MLP neurons of a small language model. Each row is named by its layer, matrix (up: input weights; down: output weights) and neuron, and shows model dimensions 0-159. Each number is 128 + 32 x the weight over its row's rms, rounded and kept within 0 to 255. Numbers have three digits each.
After each neuron's rows is what it responds to, as a language model described it from the Wikipedia text at the highest values.

L9.up547:087179111141069113136136101212116128110073139142153146117055140131137092114099172090139115090130125093089106171144088162139100089146158085115115125162119118123099141197090123127090123119143173152188150076141140107133190165108127133118162171186176149141043158132133153141157180138091144132143134141128109109119091088091180125180057085103149148147129075077083132149137171118036126101136099166072183127158064125142141097170101141146127156164115108121168136111130163141104140112128169
L9.down547:180151131148204167136104140103150163124122148168120090128145149115138109111125176089086144149090133179133186139109157067100162173084073175159087159178140108055122128111117149125139099104071180133145136131177146156117082104154103112164083155091142095114130104085150165209140102103142097136140130129104197163089180128142133124190191117120108155138145104139075137155041121080164139117111115095101084103093125117113127074085133082140136098129172116072080121086172175128117155147122119
Mid-word fragments of split words. Middle subword pieces inside common words split into fragments, often after a first piece like s, ex, a, such as S-our-ce, ex-er-cise, a-ir-craft.

L10.up508:067154125126160164183131124175131131101100180129034086154101119127022146106179168133141141107116093071145084122114107179116163111140188163115147131107084142126174160090095097158125197135165130108130103151176130115155131103156128120122147128116138090120166146153128144083164159181202104130166121136090103126146180094117124093126113067146148141094118149146143122104114079164109150122139156098187149111104135151120182121063132130133116191096092107132101190098062102185179113116138150
L10.down508:150186125125112110094157156140161090117189083162116124138128162077113157112133133113186153130087130148196130169049181128161093170182114152070148152110142115162072135064187117098103133128119087124155114136099147163184130072131078116129168130137126182091126144149135097184142128083119129100125129099085101113127128143113076213133101063109086065156082145121111136170212126164087144107131117172113086168114143122146078134118172180140102124128110111150149123116112123150087068159153108
Mid-word completion fragments. Second or later subword piece that finishes an oddly split common word, especially en in be-en, plus writt-en, go-od, who-le, furt-her.

L8.up813:179167099126122099123113084121091160114132107086137162125099187145109139077109136152111152113211100101153068107116136143164128134093139125090142053115106133109123185122093125108127129116168170171120139156113158187099146125130098155089143201130123085163168134107134162189130139092189113111103089200110113133168142114098101098157097049068147139090170116167115127121204103112094104133109091089113171110164158092136121176108128119157173099143143154125086093156081147225172164125140130
L8.down813:177145150154140118158185096124150088153097113112084103118114101089164136106144149119146187159099091129114177153117145173157125169224082129150169086095093125127108145126114068111136183132131141137117130133124090148123172128125110102123110079151181152153183208185036132123120114121111128084172117147157096169079097178109134128103101121069132127139103101113149109107104145102131162124157102179143122150132072035112123144138113133077121116122136140214114191110090163133071148144108067
Mid-word "n" fragments. Single-letter or short word pieces inside split words, mostly "n" or "en", as in sy-n-thetic, sy-n-onyms, be-en, k-n-own, condem-n-ed.

L10.up234:144136137126095131136105097141128130144118150091098122113103144147132133067115145094103136138242142075079111106103183147097120071105138117102133086136065155201138178179115128131140157104145136121153120092097143096136162122079122096126154162122126129109163157182134118122221152144133096129103112212120111076091136138112166129158128029148159183095167179088054128054165124105140144140129123133159174086119123130130150139050106172107166143132120157132175106105122116155102170096140140
L10.down234:149171189075156112124103118103094200102121155133088106125101108172103129138083125076178123061153173086176115189147099095145114120165127144162173181101161136140089083105046135100146131089172118147111136125095133134142123109108106119129159168190147105151060158139086133117101158142098167119128155109120146060112149116133100141165152068123155112111175156162090122100179126156127123080128139149060122124123119089153112080126069163042179148166198120153151112147158154103140137126114178
Early word-piece continuations. Short pieces that continue a word split after its first letters, such as the n in Synonyms, st in systems, d in Lydia, or the first letter of a heading word after ==.

L10.up395:135126147137129093099117178150163045129107123150129128145152165147081160099105071094092102136156097101059064108160098140121091059156123149101162120098137125109083169121072114176134113173140123161140139179133119115201121073161135129153143104155131098126145170163039133110164109068154130106086111141091133071114174129132118085157111123154151090133125132139100118092177095090082176068133116106092165140143120206128168137160112160115194135172102148198082138149103124140154142137183105
L10.down395:107131140167149165174126090176100168145178186096110178116127143133159191166144143171151165130155088126107132094083142099127156125104145094138097056152173096111128072138090113090157215144162152131049129143145166095137085143071077151108145086100117085104165114136118082045140096154089119185145144135125170125059093114150106098122152111168186142088075075171158161158114130138154114126195119142199119128130097144130103113164160109105140132124112124109112121114110116116060157102132119
Early word-piece continuation. Second sub-word piece right after a word-initial capital or short first fragment, mostly in proper names, e.g. E|s|watini, Che|st|er, A|u|gust.

L9.up463:153137118057133156166117147139071141167109132174091104130090141151128154121084132131139070132131118116081128068138137143126103066143146074100106115102117152129088123147103119185096130178198118117149156173131212101132172061112117111185181093101127095109124116111090153155172168133117111091099097156209075088132104085132140151099141132113159168124152144097118118111108091136128160111100138150143145098132147107150095187113128165157134164062085092173160141148018187143146126116174086
L9.down463:154178175124094121105126129151157126119103117115173075197110096162090136090092209151109060150154142141142166149117137138088199131103153196088137132131148126098147064138190071149151152087101138178159155095134132155189093184077130109146112148171182132049175163108114107125089140095154110114138139148097131123090121090114203096084083109121148100127127158157128156137166128128111125174128171189151130145124098100140057105101120112117064136132057114116120118127097119106161088125153125
Word pieces after "am". Short mid-word pieces that continue a word split after a fragment ending in "am", such as Adam+s, Cham+pionships, cam+paign, cam+el.

L8.up853:137158074123132179116122116157102114099080102098102101079099127170123116070043192148097148144197128082096162151098194143157206103086151135094086103135097149221096149090126101176102111145150134165105139193087125140152102148132090071166135119199132138150132130133163167109110155115124081158121148151155142063135129116068107168169125129097140144085151088126120160143136188131160184129131115113131153130121181104152123133115117128093195147156096134195117108131111113148098141086141170
L8.down853:093167094074097114142089151138097128115043099139147111141117101202131146031128125149123126108188112090145114141038108150148165106141105146086113083061077120200121162128138095151118127127157153138106123129131147196146139111125117098178132117190126124129132137103150150113139144122098175123134096166134119111202145121140081125134091113096090098162086142111133139112161145069169157117169121134162148127067147116162101134118093134142163151139215129104167159110132147144080145032190152
Mid-word subword fragments. Short inner pieces of words split oddly by the tokenizer, such as "in" in bus-in-ess and jo-in-ed, "og" in Bi-og-raphy, and "s" in previou-s.

L9.up666:147144130115126250109077111132091175096097100102087086102136107111128177120118143122085114126102149137145102196161122166196168149152173177116143118135098097190123124123144122116095141169122121144132193135143115122155134162136122095160116179099135129147085095116217081125128143111129076160087143100088097094134142101138116118088113131091188139131181066164082137107162098218137086147097171110133197150112176118143107122104162120111102155079096097122177100097106144145137076150120157
L9.down666:143127131179119091151120120132196147185156137161133154143125101118137169112158162075153133103189144171127143123108125160116127089108050114132105069174104150125130114145119174163135154109155121142070114130091169215117127107096123125066145120066142124150144129138100119140118178190195119070097110125182100170149113095130119154115141153150090056148114147138123145098120144059104083134159135115137127131119139149077133127153117155044186057114142098071116194108167146103167125138043112
Mid-word fragments of split words. Inner word pieces of ordinary words broken into odd fragments, above all the in of jo-in-ed, also se-as-on, rele-as-ed, w-in-s, str-ong-est.

L9.up610:170140120122167236148119172111082116092101151134088113061143123149127129110056131105114111127137149120123200134094191148129170125146120087125124099165100145120159083141060156185086157151169094110108192142126148133139141131122125111087153127203115110110142105151151102102127117158114075170111029069108131191058129120142156173097140151100106170075118116132144094115157143132173172180156121101089133151114143151196131164068081107129109147110129094141115106150130125128098178126143151
L9.down610:128092118203132123121148154102144105130127124156180176153099186066106169158085096155139076140072059188063144173110147096092189085111158051136144133086127083130141216082110148110166123113088112098128114091142103124118125111164136199137145184157116104135101161123181142176140094177127119080062153147105117132145122100171142143169113169129139093093136136133138157110107111166148125147103117102078150135206081100094134122127115082155149168111132123127105143165092152110165077121154117
Month-name word endings. Final or middle pieces of words split into fragments, mostly month names in dates (Ju-ly, Febru-ary, Sept-ember), also name and word pieces (J-ap-an, Jo-h-n, Adj-ust-ed).

L9.up857:022135138141085114116134145122101126135125149166158115112148093143114173150142136078164100125085107154142129144135178146151139089112171084108154097085106113102166157174059109123159140137164067125154117043077177070116109098125095134124141127160104118127117127113125137034184117203156103135146154183122067108141130130082086086134144133166154125077163116157112153117170081137173121169138165129134189150155129134117126148171057116129201142137098082143128094091085120145126143095146182
L9.down857:166121128119068135086125166092105148123205129130130140117114120102138050157087053069088148139175110153118144155145146138132135173093135107022147128209135047113155162169129134120112117113157101092122122111162127125121105139086140126179121145103200189128137112115155131130145088121049171096080173063163144190155174108197114124107090110149139160138159183100134129118130144106086109127126114119127127137119154158112101077161116082163120192189155147117118148119162133117148111111119111
Mid-word "en" fragments. Word-internal pieces, especially "en", that follow a short leading fragment in split-up common words, as in l-en-gth, r-en-owned, l-en-ses, and g-re-ed.

L8.up130:101137120124119162153117145188136118084121133109030131134134107131074140177076185127125101089091106141107095156127098155137174092096133096163120163096147111124080127140132137177105200117118120161120122122142123171187158175088114115155154097163077101147113116165153114142068063134136097099092157103099118130144200061068130160100098205143142086058137094107194107130126183100173098183149105138067155153131113104152121114140119109123155116128118076120134130180119152128096158120155199
L8.down130:168140115100081163154147131132158114142085115182069186153120141140120129114103096143162066153116126129135191147109141148105137104138118151137104131110149102139128145178182087097126159108104055125185100129131110168169154111171129104154150132129124163181128118161195091136121105106142125115122112055108146167060146145193068157104122148148082147096121116071086182171132132116084145126143131158180063128085154157145162130039144136161091128109146036101074178158107120158078099109112108
Word-ending suffix pieces. Final pieces of words split into several tokens, such as -ation in occupation, graduation, population and -ary in January, plus commas in dates.

L9.up620:149102111106090178146128155115179099152128052121115097138122132155154151085104093087169088161077061159077134114085182186125110129179104169105110087115126125168096180066144114181141088131220121119140119129153103149124118050134119106116143160145144111168147134169081174106095102157159106157109184147099067142093076122089185157121091096126130121066108148097174107142134113151127167120157080148144141120103170072145150185109126165173175121141146123141094148130116160157121151076161137
L9.down620:092122193143149112152092149088170176160149155149185154119153114099146177125121128171115131104130162136080123140068181160112114102109109107117172111127113121151167108133144151113124092091103134099144157149098141136114169118116113130135056152136121096127125152093128121142114126127146030099115121126133150120043101220145153145004080187055112119170122163090130107113156176124171073186094131104139218120121105178103179135125135151158100133122148139110116138145093097099148148154119104
Mid-word subword fragments. Short middle pieces of words split oddly into fragments, strongest on "ed" in cr-ed-ited and m-ed-al, also "n" in an-n-ounced and whe-n, "le" in Col-le-ge.

L10.up128:120132146060179156064138109118086111142140109169074121091149137146129175138110132117095089138192110141093103118145111102159127123126105154091102104152073158159128136081111158159097152134131145083123105139151171124136194139197128173092147143098101107134133072229167102168165192097130113116142074148123123125113102114167151173183157095091116114149179096127072079081136133126114119080097150107155119054152150116121045128086147206125097149141129152138183134157132153146193126136143107
L10.down128:121161177135122102156125087109105114079048194097189189211083102137121118114134173166150110106065083156129150169077156107131088158153147098145089142112144123098146117136125131156145096126135141159075128116111081080112117127110141115138113089193119157144140184117139144131112139102077142092178131073141140134153089117116101048171081171125148162075088124148197141134098130067184130137152156107145141156104169129182187174145086092158121170130155088102138097130108089105156109091126155
Mid-word consonant pieces. Single-consonant word pieces in the middle of a word that the tokenizer split oddly, mostly after a vowel+consonant chunk, as in Thom-p-son, Cham-p-ionships, secon-d.

L10.up406:077092078136126160125171156134141106112122143142051124146180107137091130105133104147097093125128130159081140129124121096127115121131104087102175123109122102176110130138112145093171106189136088123147120134088090160216157094140121102137095088149139123130116085162151139100104144050135125132073113093158103122120123098159155153180177150240104164080124139116101069151169163146144210179148112124120151103127166123180116124160078133140194139138060130115127139145082232136107126104155149
L10.down406:117166092175093087128136141158084101157118181070175098074090137123184081150134162083089123140100180115105117119089111120106109149121083152090076183139160124102147107125103080159165085151141122148117126135075177155092089140162149134166127111119128127122126113157134073158124185096076175153162128101102105135140115137152115157137053137152145134067110127190204131127117096109139100093167084074131127166182125077124162140108194090173141164126153130175182164153203088132141136079143121
Mid-word "it" fragments. Short word-piece fragments inside a word, above all "it" after a consonant (kitchen, Switch, charities), often in foreign names such as Sumqayit and Pitești.

L8.up291:113196129136075126128105116150195110137093078104159149147095150144142120095127148153056137083230157139142111133117166157117138076126152163101083092127132156123118153107122114102148117155110195133118158090146150155132198133055114118129134153111152089128091125140134133022209192068099125098150056177134156084151177157123125136140126148132144131186138093090071109155182119159093165131116148122179142061161134135124150076132109142136166111109122138087127120074136126139137103156134116
L8.down291:109120114085156073107131064144122101106130132132069150069181098184079112091060163101160147160110115109134119125122156181121209104119104127090130095105094142114151116110081125101118106165139111150145144114107135147161133091087152094115130120165148139216146126130135208063154168159116162177114141128171115100130111188130076130122145199105120084112083149104094162134200165092107126190117163118141079136162126139086188101122081154116115154152140160186142153100110095130103181126112176
Mid-word continuations, table pipes. Responds to inner word pieces that continue a split word, as in Se-e, lat-er, s-er-vant, H-ist-ory (often in == section headings ==), and to pipes between table header cells like Name | Nationality.

L8.up506:094176158110124123124106148134104107113104144116141102172128116143055188114136148103144119150115108154146166084127158147144119088134179095136176166087134138127182131125052105179091157159108079122184141103185126095148111125070113065093113170184105127108091128080119142110155119163191104143112146099103172111116189094104086130111143146122155118159114121150136184172177129139144109105143106138146196103151114066093123145158138072162077133063114080174069124120101122094132085135165228
L8.down506:127143138146132133127106147155139077151108179160133111090167189096071133143171122187079144155117091152129137119179154132127145180076153102126124076158104127106084173102097103143152131134177085096130092145128096164146114048118050161157100144083165120179128156114098050117156077126160149148177039127127140123123148156143160092093154132094108086106170162117096095089083155132099136126153148127153128128096155154111120121112165142192153115155148170088158160101074104154188127103099042
Mid-word subword continuation. Subword pieces in the middle of words split by tokenization, especially "en" as in evid-en-ce and intellig-en-ce, also d-ur-ing and consid-er-ed.

L8.up839:090122137092152140099134149170122085169106119156134146159113175151117125088120126138117131125091091142127131119093160130143069075073159096124148098145092166205127138107098142164142109187133048114165178146107157128096127131126097132135191049134064105172127154166114153129120089156081170133132133131134076134157145158066143150200121143095116107144084116081106098107144121164131165112095177168154094091213132065164125176145118161139134158153116125157113113101022122121120102094189116
L8.down839:139131119115193037139140139187128082158127078114132109106114136105074089044092155113108138093134117118074102111094138081116112071105159133154159102146119141156164147133190120157163171153139181084143151141026128152102165086080149110116174060067108148146140162144123150132121146102117154150136122172095154144160176172122183109172140104114109147105135075067132104113143118175122153152114119140084097171157114136169091097137140132190162166176139128106109148122109093151116147081193114
Mid-word p after cam. A word-internal p right after "Cham" or "Cam", as in Champions, Championships, campaign, Campos, often in sports result tables; weaker on other mid-word pieces like Ham-st-er.